config.yaml
d_model: 160
n_kv_head: 2
d_mlp: 512
vocab_size: 3233
norm: "layernorm"
norm_eps: 1e-05
init: "trunc"
init_std_down: 0.0
optimizer: "muon"
lr: 0.00284
beta1: 0.93
lr_head: 0.00758
train_tokens: 245400000
MLP neurons of a small language model. Each row is named by its layer, matrix (up: input weights) and neuron, and shows model dimensions 48-111. Each number is 50 + 15 x the weight over its row's rms, rounded and kept within 0 to 99.
After each neuron's rows, "fires in" lists the words (lower case) most often at its 100 highest values on Wikipedia text that the model never trained on. A number after a token or word is its count.

L10.up279:56 91 62 50 74 66 63 39 33 55 37 61 30 43 54 45 60 58 39 73 28 50 28 42 18 22 67 47 41 54 56 66 50 54 72 38 59 60 30 44 40 35 85 42 63 31 43 53 32 29 56 56 52 28 27 51 57 50 48 35 77 35 44 54
fires in: "that" 17, "who" 14, "they" 11, "which" 8, "what" 7

L3.up103:71 55 74 31 73 61 61 42 24 20 56 32 35 44 58 53 52 75 57 66 41 29 57 47 37 33 58 29 55 43 44 51 16 25 59 52 58 66 25 48 50 40 65 24 53 60 64 41 76 56 47 53 31 56 48 18 65 38 59 36 53 84 39 47
fires in: "been" 30, "be" 16, "is" 11

L4.up279:47 62 22 51 73 31 34 43 57 55 44 46 31 50 30 70 53 73 52 43 53 64 49 39 39 84 51 38 60 79 59 42 55 51 67 57 90 55 72 43 77 43 45 39 73 64 71 53 44 50 49 59 33 86 58 40 43 23 53 41 64 36 30 67
fires in: "a" 35, "one" 25, "another" 5

L4.up186:64 29 37 43 47 66 46 88 50 47 59 60 46 72 49 58 52 32 38 48 39 64 28 58 59 37 42 54 64 37 26 36 65 45 60 75 44 30 20 47 59 51 65 46 52 46 64 36 21 46 55 64 35 69 58 55 43 52 38 36 56 28 24 68
fires in: "to" 41, "for" 11, "of" 6

L3.up487:68 42 48 44 62 34 44 70 45 47 59 44 36 73 53 68 48 50 56 42 13 39 69 36 56 70 62 13 64 39 55 40 52 35 61 66 30 65 46 56 74 67 52 39 70 65 81 53 37 48 26 41 72 64 49 39 68 32 60 61 56 57 64 58
fires in: "the" 65, "s" 15, "entire" 4

L4.up218:56 41 54 34 35 72 28 49 58 44 45 77 43 55 48 64 37 33 46 37 60 32 52 61 41 40 59 43 70 31 27 50 63 67 79 48 50 29 06 23 57 68 56 53 46 41 54 36 39 44 51 57 28 70 74 23 55 71 69 58 25 60 33 33
fires in: "in" 38, "on" 17, "for" 7, "of" 7

L9.up453:26 54 73 50 36 57 12 59 31 76 62 60 55 52 59 67 35 35 57 41 27 33 44 55 46 43 29 50 51 38 31 77 49 36 98 61 52 35 37 47 43 71 53 47 49 59 39 44 56 50 59 59 43 53 56 18 23 54 44 31 70 58 42 64
fires in: "at" 30, "near" 8, "nearly" 5, "of" 4, "across" 4, "over" 4

L5.up346:47 63 41 59 70 62 57 56 35 52 46 76 58 26 47 61 48 46 37 42 39 76 51 63 16 26 54 45 55 96 45 32 46 50 61 51 49 12 55 35 63 48 57 53 68 47 12 43 44 57 65 42 61 66 51 41 58 36 22 42 26 59 37 69
fires in: "in" 58, "on" 12

L4.up143:74 65 43 73 51 58 16 35 34 58 56 53 77 51 64 36 51 34 47 34 72 26 50 72 48 31 48 32 50 46 71 37 53 58 38 56 46 44 55 49 48 49 55 45 45 50 36 57 51 23 21 72 34 45 55 28 37 51 45 27 84 57 29 47
fires in: "this" 14, "in" 12, "of" 8, "some" 7, "his" 6, "she" 5

L8.up340:43 37 43 68 61 51 60 65 51 46 88 57 31 38 71 36 81 66 34 32 56 20 24 52 51 35 49 68 56 66 27 62 54 23 56 52 32 64 52 71 33 39 62 48 50 36 46 43 68 41 56 09 60 61 71 43 24 75 58 72 22 31 56 28
fires in: "for" 18, "is" 12, "to" 9, "can" 8, "are" 5, "includes" 5

L4.up243:60 68 71 55 62 45 57 46 69 50 63 42 44 35 71 56 37 26 21 51 69 54 38 48 41 59 57 51 39 44 50 39 44 77 44 62 38 45 70 68 46 72 73 32 46 63 51 33 66 32 38 27 72 50 57 58 60 68 72 51 57 46 49 67
fires in: "several" 15, "four" 13, "minutes" 12, "two" 9, "high" 7, "three" 6

L10.up401:39 35 36 39 35 46 47 46 64 67 60 48 44 40 42 78 82 56 08 74 60 60 54 41 57 65 69 31 41 69 41 80 31 58 55 35 36 51 54 24 44 30 35 39 63 60 71 52 48 63 37 76 48 28 87 40 48 45 34 32 48 40 36 37
fires in: "and" 85, "to" 5

L3.up230:27 56 45 39 25 59 40 44 36 55 88 38 19 56 53 72 65 75 41 56 47 50 42 20 45 74 56 62 47 76 75 47 49 71 53 37 37 30 54 36 60 62 33 59 64 62 71 60 27 40 50 42 70 52 54 89 51 24 63 44 48 51 41 53
fires in: "to" 34, "with" 17, "causing" 6, "formally" 4

L12.up394:49 53 32 38 33 55 37 57 40 80 50 64 25 62 77 48 38 45 46 77 62 69 18 45 50 61 55 47 47 43 24 21 31 80 57 42 65 53 47 46 17 45 41 47 33 58 68 23 45 65 25 42 99 44 63 70 55 57 39 29 43 48 53 41
fires in: "to" 32, "after" 6, "he" 6, "they" 5, "and" 5

L3.up305:51 46 52 58 59 31 54 89 50 64 67 71 37 47 65 53 53 02 49 36 60 61 41 45 57 73 42 45 56 40 41 39 39 72 42 67 48 42 51 90 23 48 56 76 60 73 44 54 28 71 56 38 34 43 62 41 54 38 49 57 58 45 50 56
fires in: "as" 50, "kiss" 4, "stephen" 4

L5.up102:56 17 35 60 33 31 36 58 54 71 46 78 30 56 26 43 40 43 66 39 67 46 42 54 35 70 56 36 61 21 56 21 60 61 63 59 45 42 35 61 40 60 75 37 54 29 62 52 28 56 35 59 46 64 71 29 10 30 59 26 62 46 42 34
fires in: "century" 14, "years" 12, "of" 10, "time" 10, "history" 5, "500" 4

L8.up254:14 51 50 45 69 35 39 52 68 63 60 50 58 43 40 53 79 41 31 68 43 25 72 62 65 60 38 42 75 44 45 74 55 55 55 55 80 56 57 57 38 55 64 35 42 58 27 40 46 50 44 52 18 66 41 48 44 59 26 32 71 61 16 78
fires in: "at" 73, "graduated" 5

L6.up412:29 57 43 66 52 45 44 55 74 42 64 68 68 55 37 75 51 39 24 45 25 48 96 59 74 53 51 53 48 61 07 60 72 50 52 76 39 32 34 51 39 47 33 47 51 63 46 45 63 58 51 57 35 48 67 27 57 61 48 38 64 42 29 37
fires in: "in" 40, "at" 11, "september" 9, "on" 8, "across" 6, "around" 4

L6.up340:29 43 59 41 63 50 66 42 36 63 35 60 40 16 39 58 53 47 43 37 41 56 37 50 37 41 60 35 76 49 33 60 59 33 53 68 56 25 25 56 47 54 61 37 24 50 47 40 45 73 38 76 62 58 51 61 92 56 23 20 58 48 45 52
fires in: "in" 47, "until" 15, "non" 4

L10.up511:32 66 59 55 48 49 58 34 67 50 49 44 37 53 40 61 34 28 42 22 37 32 54 62 69 59 51 35 86 48 79 71 24 69 42 41 73 43 47 33 32 44 62 48 42 37 43 25 45 64 48 57 50 32 37 60 66 69 61 50 54 79 26 87
fires in: "one" 38, "an" 10, "four" 7, "some" 6, "part" 4, "two" 4

L9.up495:53 56 55 71 67 28 48 68 53 33 75 37 53 53 31 41 50 22 33 42 47 17 59 45 29 73 72 23 59 70 38 49 40 54 39 43 61 15 55 62 59 53 67 32 46 54 49 43 51 37 51 64 73 63 53 57 25 44 34 69 63 44 55 61
fires in: "would" 25, "can" 17, "could" 14, "will" 8, "t" 6, "may" 6

L9.up137:35 69 41 40 50 40 61 52 33 27 49 42 44 64 39 32 73 68 23 62 44 19 62 52 31 46 33 44 42 70 51 57 43 58 50 56 57 31 37 47 72 58 38 39 40 56 27 52 51 55 51 57 47 44 43 40 13 63 23 45 41 70 08 26
fires in: "to" 34, "who" 9, "not" 6, "would" 6

L3.up81:34 53 13 27 54 43 52 70 46 65 43 73 37 51 61 74 43 38 69 57 48 77 36 50 62 39 58 60 34 30 58 37 50 54 63 42 55 36 23 30 58 41 61 66 53 55 44 64 23 91 15 52 25 76 54 37 54 50 23 40 55 55 40 79
fires in: "for" 41, "as" 25, "in" 13, "and" 4

L6.up49:41 53 12 44 63 45 08 30 75 62 77 43 67 47 48 79 49 40 46 38 29 40 13 39 44 65 38 51 82 47 34 72 56 19 24 57 62 53 45 41 49 43 60 34 54 67 56 76 66 35 64 53 40 39 48 65 36 63 54 52 17 41 44 47
fires in: "but" 51, "and" 21, "california" 5, "lincoln" 4

L8.up200:59 28 27 54 57 32 24 44 25 47 54 41 49 72 45 36 45 65 32 52 52 62 47 32 46 77 62 21 50 61 30 56 63 65 67 50 20 37 72 27 46 32 56 40 37 69 27 71 37 47 70 76 57 31 22 57 40 34 56 60 44 22 39 64
fires in: "to" 71, "will" 6, "would" 5, "should" 4

L3.up447:72 37 61 59 32 43 51 75 65 43 67 50 69 54 53 41 80 24 55 52 51 75 55 58 65 39 57 43 83 25 35 14 56 33 76 61 47 37 67 44 49 69 70 31 52 48 69 71 28 48 27 71 48 71 42 46 45 47 20 45 30 88 54 40
fires in: "the" 75, "a" 10

L6.up253:46 76 35 60 76 32 74 56 22 55 77 95 57 51 77 56 64 27 35 70 70 51 50 35 31 37 62 41 29 70 49 43 49 64 41 29 70 56 50 51 53 34 61 48 43 50 44 67 49 25 33 73 46 69 60 44 52 68 44 35 52 49 31 38
fires in: "of" 63, "for" 18, "to" 10

L6.up478:69 47 71 52 24 31 30 41 65 61 37 48 48 44 55 75 55 48 41 48 40 58 71 40 31 40 59 45 51 37 18 38 28 37 66 75 33 29 47 49 32 52 58 71 62 45 01 73 37 37 69 44 44 86 36 50 54 17 42 54 55 39 51 55
fires in: "of" 65

L5.up279:66 27 50 54 58 59 64 76 45 39 30 59 56 79 54 38 41 23 39 43 22 34 35 71 63 43 34 29 26 41 51 29 59 52 29 52 52 79 24 67 70 49 52 56 39 53 21 62 35 20 30 61 44 54 63 68 39 76 26 31 45 71 52 43
fires in: "his" 83, "s" 8, "her" 4

L12.up24:47 53 19 57 57 66 00 58 37 54 39 33 17 55 49 34 50 53 71 61 67 39 44 59 66 39 49 22 43 37 56 48 25 38 38 31 38 68 59 49 49 71 55 60 60 57 45 52 59 36 55 64 50 56 58 67 31 51 48 48 57 54 63 36
fires in: "he" 70, "she" 8, "often" 4

L6.up83:53 44 40 39 52 55 41 38 72 61 42 28 64 35 47 18 74 39 30 31 59 29 83 82 50 54 49 33 30 49 44 39 26 60 75 48 49 56 47 46 12 44 13 42 80 53 78 70 89 56 55 68 34 52 45 48 53 62 49 64 29 35 14 30
fires in: "it" 18, "an" 13, "one" 12, "railroad" 9, "to" 5

L8.up250:38 55 40 39 58 36 53 40 16 62 62 56 33 39 33 51 70 76 30 65 67 40 25 55 41 58 45 60 47 38 53 55 58 78 50 68 89 35 62 35 58 58 62 14 41 26 55 34 30 68 56 39 56 34 65 36 56 37 20 46 70 63 48 68
fires in: "when" 24, "after" 14, "until" 10, "as" 4, "but" 4

L10.up147:34 47 51 50 52 53 26 56 70 66 72 83 38 55 92 83 68 41 59 37 63 55 51 61 45 40 65 38 35 56 50 39 51 82 53 19 41 75 65 46 11 21 53 49 53 45 51 57 44 51 64 45 44 51 27 55 63 72 50 39 37 93 33 32
fires in: "it" 21, "and" 12, "with" 11, "to" 8, "retired" 4

L9.up432:21 35 66 67 60 30 59 49 50 72 30 37 56 72 39 58 58 35 36 68 58 39 30 75 35 66 33 59 46 24 74 33 55 38 27 56 35 61 59 33 61 41 61 83 65 66 38 34 52 54 58 57 75 56 56 60 54 62 54 34 66 55 39 52
fires in: "3" 20, "2" 10, "married" 7, "30" 5, "5" 5, "2006" 4

L12.up129:51 78 50 51 39 13 42 24 57 61 57 32 63 35 71 56 44 33 31 50 38 39 51 33 31 50 54 33 67 40 56 44 60 41 54 25 60 59 31 61 42 56 47 65 63 78 51 43 38 43 41 86 53 60 53 50 70 61 53 42 44 70 29 55
fires in: "she" 50, "they" 21, "he" 9, "helped" 5

L8.up8:32 54 41 41 49 30 72 57 31 48 71 43 39 79 73 43 61 39 32 60 39 36 21 44 51 58 45 00 42 67 50 52 41 53 78 69 52 13 61 53 40 45 60 45 58 57 55 32 38 52 41 85 60 26 75 61 35 74 48 72 46 10 44 46
fires in: "to" 24, "t" 12, "and" 7, "while" 6, "once" 4, "should" 4

L6.up72:34 61 73 54 68 56 42 31 65 47 65 38 59 85 28 66 83 69 35 79 44 50 50 61 27 50 47 55 45 36 66 61 42 52 64 70 50 28 50 63 59 46 59 29 60 35 66 47 53 30 58 33 55 18 46 52 63 38 39 44 61 63 51 56
fires in: "when" 21, "although" 10, "that" 10, "where" 8, "while" 8

L12.up422:39 48 51 48 47 48 49 66 74 59 55 36 37 47 20 64 53 56 59 43 63 33 56 64 45 36 50 15 51 59 31 40 31 73 28 41 41 78 63 55 44 53 56 38 53 44 81 41 61 41 40 47 55 80 48 67 42 56 54 25 58 59 23 63
fires in: "a" 78

L3.up163:59 38 43 59 28 45 44 57 41 59 44 48 43 56 66 63 54 47 68 58 51 53 44 34 60 45 80 56 55 58 44 38 52 60 75 66 50 56 44 51 53 48 74 64 56 45 71 48 00 30 36 49 31 41 55 52 81 46 64 55 62 67 52 21
fires in: "the" 97

L3.up170:34 54 45 54 43 75 47 65 37 65 68 25 55 56 53 36 59 39 50 51 31 75 76 38 46 51 44 38 76 51 35 32 62 72 47 73 33 60 50 32 57 53 50 46 44 57 36 53 51 32 15 55 82 47 43 41 84 21 67 77 55 68 38 59
fires in: "the" 45, "edward" 9

L3.up219:74 46 70 50 44 78 62 48 37 38 51 48 69 43 39 71 42 42 38 52 71 27 48 47 28 31 70 76 40 30 48 72 48 25 41 43 69 50 52 50 51 43 22 47 52 39 35 35 45 78 32 51 43 47 61 50 71 58 48 38 58 65 45 43
fires in: "in" 54, "cavalry" 7, "baseball" 7

L3.up508:45 35 49 67 15 32 52 49 59 47 54 43 48 24 63 62 50 36 32 40 59 54 71 49 60 46 28 53 32 56 91 70 49 33 56 46 65 25 27 31 54 38 56 51 36 52 24 77 27 56 80 39 50 56 80 44 79 17 28 62 38 68 40 59
fires in: "at" 47, "of" 17, "attended" 6, "studied" 5, "visited" 4

L10.up462:77 48 52 66 40 32 51 34 71 25 80 60 48 28 65 41 41 54 51 54 67 29 89 40 63 33 63 57 49 72 51 72 63 59 43 58 39 37 52 52 49 55 68 28 27 34 18 29 29 45 44 50 56 37 46 51 68 42 48 41 66 43 57 47
fires in: "of" 33, "in" 29

L5.up2:63 57 42 72 42 46 52 38 29 66 22 60 35 33 58 43 67 42 39 60 76 82 61 38 79 43 28 44 87 59 70 54 62 62 54 45 81 37 62 69 79 42 77 51 24 80 20 55 53 54 50 44 37 17 68 48 49 42 41 41 50 59 47 58
fires in: "by" 52, "custom" 5

L12.up262:70 45 37 58 44 48 51 50 35 42 57 42 57 60 52 47 62 46 36 46 57 56 58 47 41 12 56 54 51 68 02 67 66 74 49 57 50 47 45 44 46 53 50 67 42 58 38 31 19 53 47 53 31 45 68 62 47 31 39 53 49 35 25 29
fires in: "of" 62, "to" 20, "in" 5, "under" 4

L12.up68:27 45 47 51 53 54 36 70 51 94 37 72 34 62 50 38 56 35 40 70 35 48 52 48 65 71 39 21 63 13 42 53 47 58 69 60 56 26 21 44 72 47 40 55 57 42 42 37 34 67 47 69 39 27 61 52 48 56 47 38 57 40 58 08
fires in: "to" 42, "until" 10, "at" 7, "with" 6, "by" 4

L9.up441:55 45 34 62 43 55 52 43 40 83 42 57 55 52 32 34 58 62 50 55 47 36 82 61 59 79 25 67 44 44 49 47 74 30 72 58 39 49 41 56 28 34 60 80 52 57 25 12 48 22 69 57 32 39 53 54 49 49 58 36 48 48 38 45
fires in: "at" 29, "near" 10, "south" 7, "north" 6, "southwest" 5

L9.up289:29 36 44 63 75 67 76 44 15 76 81 87 48 68 54 37 54 46 42 58 62 56 85 57 52 48 34 35 45 66 25 39 29 64 66 59 50 30 30 67 48 48 51 52 61 56 72 33 65 91 42 42 59 61 65 34 32 28 34 51 90 48 60 45
fires in: "on" 48, "of" 21, "in" 19, "for" 4, "during" 4

L12.up392:41 53 64 35 19 56 52 29 35 53 26 39 45 49 40 42 61 11 66 37 77 45 40 48 50 41 40 71 50 70 49 43 77 35 50 53 63 46 41 61 56 59 76 52 52 68 59 50 67 43 48 26 49 72 25 41 47 49 26 60 24 62 51 77
fires in: "its" 27, "an" 27

L9.up313:65 37 61 45 38 44 33 38 55 50 73 53 52 62 78 48 79 75 61 55 59 45 39 47 25 40 34 69 47 83 41 57 48 33 78 53 43 59 54 29 55 34 55 60 53 39 51 53 31 61 29 45 70 44 50 54 20 56 54 64 44 49 44 31
fires in: "are" 36, "is" 22, "includes" 4, "island" 4

L9.up112:60 60 47 76 53 52 14 59 61 46 59 75 75 56 62 55 68 48 27 62 64 66 90 16 51 49 61 34 42 64 50 47 94 63 51 64 67 39 41 55 27 63 71 27 21 54 65 14 62 59 31 40 19 54 46 50 65 63 53 59 46 66 51 54
fires in: "on" 77, "of" 10, "by" 8

L6.up470:59 65 43 64 51 37 51 24 24 61 70 71 60 52 78 26 61 49 48 54 69 58 42 60 69 57 32 46 32 52 32 68 65 73 56 40 28 25 85 57 74 73 55 54 70 39 66 45 47 57 53 42 63 34 60 68 53 61 72 55 74 64 38 74
fires in: "four" 12, "two" 10, "several" 9, "many" 9, "five" 7, "both" 7

L3.up72:64 57 55 73 67 55 29 52 55 48 72 81 56 61 60 59 51 47 32 52 56 50 49 64 33 46 75 48 45 61 49 49 50 61 74 52 69 43 40 25 56 35 73 62 48 39 55 47 64 49 24 35 28 69 48 53 42 33 37 63 61 62 26 69
fires in: "of" 60, "the" 26

L5.up432:35 47 63 70 50 47 53 26 33 56 42 46 49 47 76 51 19 51 28 65 23 31 68 47 61 79 46 64 11 59 15 40 29 61 56 48 63 48 32 44 65 48 51 44 81 43 66 78 35 49 62 60 37 68 55 30 58 32 51 27 39 49 65 24
fires in: "and" 40, "in" 28, "on" 6, "of" 5

L8.up52:61 46 47 68 58 23 26 64 34 43 46 47 49 60 34 59 51 56 44 48 33 60 88 47 57 73 85 46 52 65 31 57 56 60 66 52 39 58 65 49 36 20 19 30 45 77 27 21 40 57 66 79 71 38 31 72 36 52 42 65 52 70 69 57
fires in: "to" 41, "can" 14, "cannot" 4, "could" 4, "not" 4

L12.up199:77 61 42 74 63 69 31 32 68 43 76 80 21 47 57 64 81 42 63 51 26 52 62 50 39 31 42 33 50 49 44 63 45 62 39 59 41 63 39 27 44 30 34 38 62 68 64 69 56 30 72 52 66 46 29 52 38 61 41 60 46 41 28 33
fires in: "a" 62

L3.up104:56 83 29 61 67 48 50 27 67 59 61 35 51 56 43 57 29 37 55 63 44 49 19 48 56 36 59 20 32 60 59 47 55 93 59 42 41 58 24 41 74 55 56 62 58 91 46 48 30 39 31 64 36 37 62 71 48 53 32 65 34 52 36 41
fires in: "he" 54, "they" 35, "we" 5

L5.up479:70 48 55 61 54 61 50 68 39 41 50 64 54 61 40 50 78 66 47 42 53 49 35 52 92 70 71 29 31 47 52 33 60 66 75 75 39 35 29 56 59 50 48 55 30 46 31 53 45 57 43 49 42 53 57 53 45 42 45 39 28 46 31 27
fires in: "the" 72, "his" 11, "its" 6, "s" 5

L3.up441:45 35 48 82 44 34 55 49 41 50 73 56 61 35 55 51 41 43 64 60 63 32 54 82 61 61 44 51 77 50 67 32 18 38 28 39 35 45 57 54 77 05 39 27 46 75 58 28 37 45 53 47 43 70 69 54 65 54 40 40 56 43 57 30
fires in: "of" 19, "n" 15, "above" 6, "baseball" 5, "both" 5, "bangor" 4

L6.up2:57 69 46 49 56 34 66 43 47 57 81 44 57 44 31 64 45 42 29 54 63 41 77 44 34 16 53 36 55 79 52 59 47 47 89 61 88 39 44 48 49 44 56 67 41 48 47 41 49 43 49 66 68 44 44 48 48 40 35 15 56 47 60 38
fires in: "in" 37, "of" 15, "during" 12, "from" 7, "upon" 5

L12.up413:43 53 62 43 63 70 42 58 50 51 59 50 42 55 24 35 48 45 44 60 26 24 45 41 49 63 58 48 75 61 50 46 55 39 43 61 36 54 31 26 51 92 48 47 48 46 51 49 54 27 21 55 10 37 13 45 80 53 41 51 80 58 44 64
fires in: "that" 44, "which" 16, "because" 5, "what" 4

L6.up133:23 68 32 65 58 44 33 36 29 47 68 61 32 63 22 53 34 36 07 49 59 52 26 54 63 72 74 38 66 59 36 62 67 55 69 40 66 32 63 23 41 53 59 37 65 63 41 38 58 50 24 99 53 44 33 58 53 68 51 73 54 21 57 60
fires in: "and" 60, "or" 17, "never" 10

L8.up89:73 61 78 55 69 30 33 47 66 52 66 62 51 57 54 55 81 27 33 59 31 57 45 76 49 20 42 63 29 51 52 40 66 40 63 31 64 75 49 48 60 39 72 56 51 47 51 04 41 51 20 26 22 48 56 17 52 64 45 52 55 70 32 40
fires in: "in" 43, "by" 10, "at" 8, "during" 6, "to" 4, "despite" 4

L4.up233:52 58 51 42 72 45 52 79 32 65 73 83 55 48 73 45 51 41 33 30 51 64 72 55 41 39 40 68 48 53 56 55 17 73 57 73 55 51 41 28 30 51 56 32 56 70 69 56 38 40 45 61 09 61 60 43 57 51 46 39 65 52 68 45
fires in: "of" 62, "in" 14, "institute" 4

L3.up112:71 44 34 73 75 37 56 36 55 49 78 62 55 60 45 75 45 26 56 42 37 80 49 48 57 53 57 49 40 42 24 15 53 38 58 47 55 43 46 67 40 68 38 39 69 72 61 29 31 79 48 65 49 48 62 48 34 50 67 34 59 52 27 27
fires in: "the" 59, "of" 8, "in" 7, "this" 6, "to" 5, "its" 4

L9.up257:36 46 33 54 99 06 30 59 43 31 31 53 49 31 65 55 66 28 47 50 36 37 68 50 77 35 17 64 32 43 30 28 53 53 42 32 64 49 51 52 40 45 27 57 39 70 33 26 32 58 80 79 70 27 58 55 30 74 43 45 59 71 42 47
fires in: "to" 18, "them" 16, "it" 16, "not" 7, "apps" 5

L12.up400:58 53 56 62 68 48 62 39 64 75 47 58 57 66 70 45 67 41 46 72 21 61 37 64 37 45 63 77 43 50 49 19 49 59 26 54 42 43 44 83 29 50 49 48 46 51 42 43 34 52 46 63 50 09 53 21 41 34 50 50 27 51 46 68
fires in: "as" 39, "his" 21, "her" 10, "notre" 4

L10.up58:52 38 36 66 59 25 67 40 39 38 68 74 43 62 45 57 74 50 41 17 63 73 49 29 46 63 57 18 64 41 57 62 67 39 56 40 39 30 28 50 27 43 21 68 46 38 60 32 48 43 79 55 56 56 69 56 41 43 10 88 71 22 31 53
fires in: "a" 72, "have" 5

L10.up409:48 54 63 53 61 29 40 59 46 75 59 89 59 40 28 70 40 62 40 47 50 50 54 52 46 54 11 52 58 32 63 35 60 61 56 53 50 59 57 58 21 40 20 66 58 58 36 23 55 32 70 62 69 57 49 68 59 45 38 82 44 44 25 78
fires in: "november" 15, "september" 14, "december" 11, "october" 11

L12.up36:37 52 28 45 35 68 44 33 49 74 70 62 42 42 37 38 48 71 45 37 44 58 45 35 48 58 52 40 36 76 39 51 55 58 55 32 32 49 64 49 30 28 60 64 39 47 63 59 27 55 65 73 50 28 23 66 25 76 40 61 35 65 52 55
fires in: "to" 32, "and" 32, "by" 10, "or" 8, "in" 4

L5.up499:38 54 87 81 22 37 67 53 40 81 76 49 44 78 53 78 45 19 51 53 33 41 57 61 38 54 25 70 42 44 64 41 57 63 51 36 34 42 30 40 34 46 23 23 75 65 33 53 63 45 41 32 44 62 52 21 54 39 48 69 48 39 56 47
fires in: "of" 71

L3.up382:45 46 38 57 57 07 51 46 76 63 66 75 40 51 64 66 48 58 27 46 52 63 40 47 34 47 56 47 38 41 36 77 09 45 39 55 63 43 42 58 55 64 53 42 60 42 35 23 35 67 54 41 72 81 52 75 52 46 44 26 44 63 48 51
fires in: "of" 42, "against" 12

L8.up348:50 62 63 54 46 53 31 51 58 34 99 41 35 43 61 31 56 47 29 33 52 57 65 28 37 58 58 43 56 63 47 50 66 58 57 53 63 40 54 21 47 46 51 47 60 45 56 68 52 53 42 65 61 20 39 38 40 40 65 70 78 40 42 24
fires in: "no" 17, "t" 13, "never" 8, "not" 8, "can" 5, "how" 5

L5.up84:45 38 56 43 71 54 69 39 46 75 14 67 41 45 43 40 57 52 34 80 46 49 60 61 38 43 53 37 56 74 47 57 59 69 70 63 48 07 40 52 38 79 30 35 38 29 53 53 35 58 39 40 78 45 36 68 41 69 38 23 64 61 38 74
fires in: "during" 19, "after" 18, "as" 18, "while" 9, "when" 7

L12.up486:45 28 57 70 39 27 40 55 46 48 41 52 45 72 41 57 42 19 59 47 46 54 33 73 64 25 47 55 30 36 56 53 80 36 38 49 51 80 37 61 57 59 60 25 51 63 69 68 53 38 50 62 32 33 14 40 51 53 46 22 46 58 42 38
fires in: "the" 56

L9.up356:40 27 51 60 61 68 45 58 54 73 69 60 37 53 69 23 29 53 31 40 36 53 57 52 39 36 59 44 33 69 50 50 39 46 72 65 55 21 43 39 57 59 61 45 31 41 57 61 46 65 60 37 75 25 61 31 49 46 32 59 51 49 34 36
fires in: "in" 42, "of" 8

L9.up205:60 32 48 43 72 57 25 29 46 41 84 57 60 57 57 60 56 41 18 64 32 29 09 53 31 18 59 39 38 48 65 49 41 35 35 59 56 58 09 61 37 58 30 44 65 44 38 52 78 53 21 89 41 56 61 49 36 47 46 62 47 33 57 34
fires in: "and" 80, "or" 4

L10.up341:44 43 46 18 76 81 66 41 48 59 45 45 67 36 25 43 42 29 52 21 79 40 42 55 42 54 58 62 87 70 49 27 71 30 90 65 64 26 48 43 49 39 36 27 42 28 58 52 34 28 66 50 35 47 62 50 65 46 47 57 54 79 44 42
fires in: "an" 69, "as" 5

L9.up464:52 62 56 70 48 55 36 45 49 74 57 39 31 62 37 30 43 75 59 64 63 57 72 40 43 73 44 37 65 54 55 48 63 48 48 31 61 33 42 44 40 53 71 57 41 24 53 62 22 40 83 48 37 44 39 50 43 60 40 60 76 59 73 71
fires in: "that" 41, "carolina" 8, "too" 5, "michigan" 5, "what" 4

L6.up97:47 67 36 63 40 43 33 59 48 70 50 56 57 12 38 65 34 67 33 61 71 65 46 51 61 52 61 63 18 52 83 52 55 70 42 48 71 42 42 36 17 44 24 40 90 65 61 40 46 64 59 60 54 65 56 36 64 51 60 69 44 39 42 15
fires in: "and" 74, "or" 8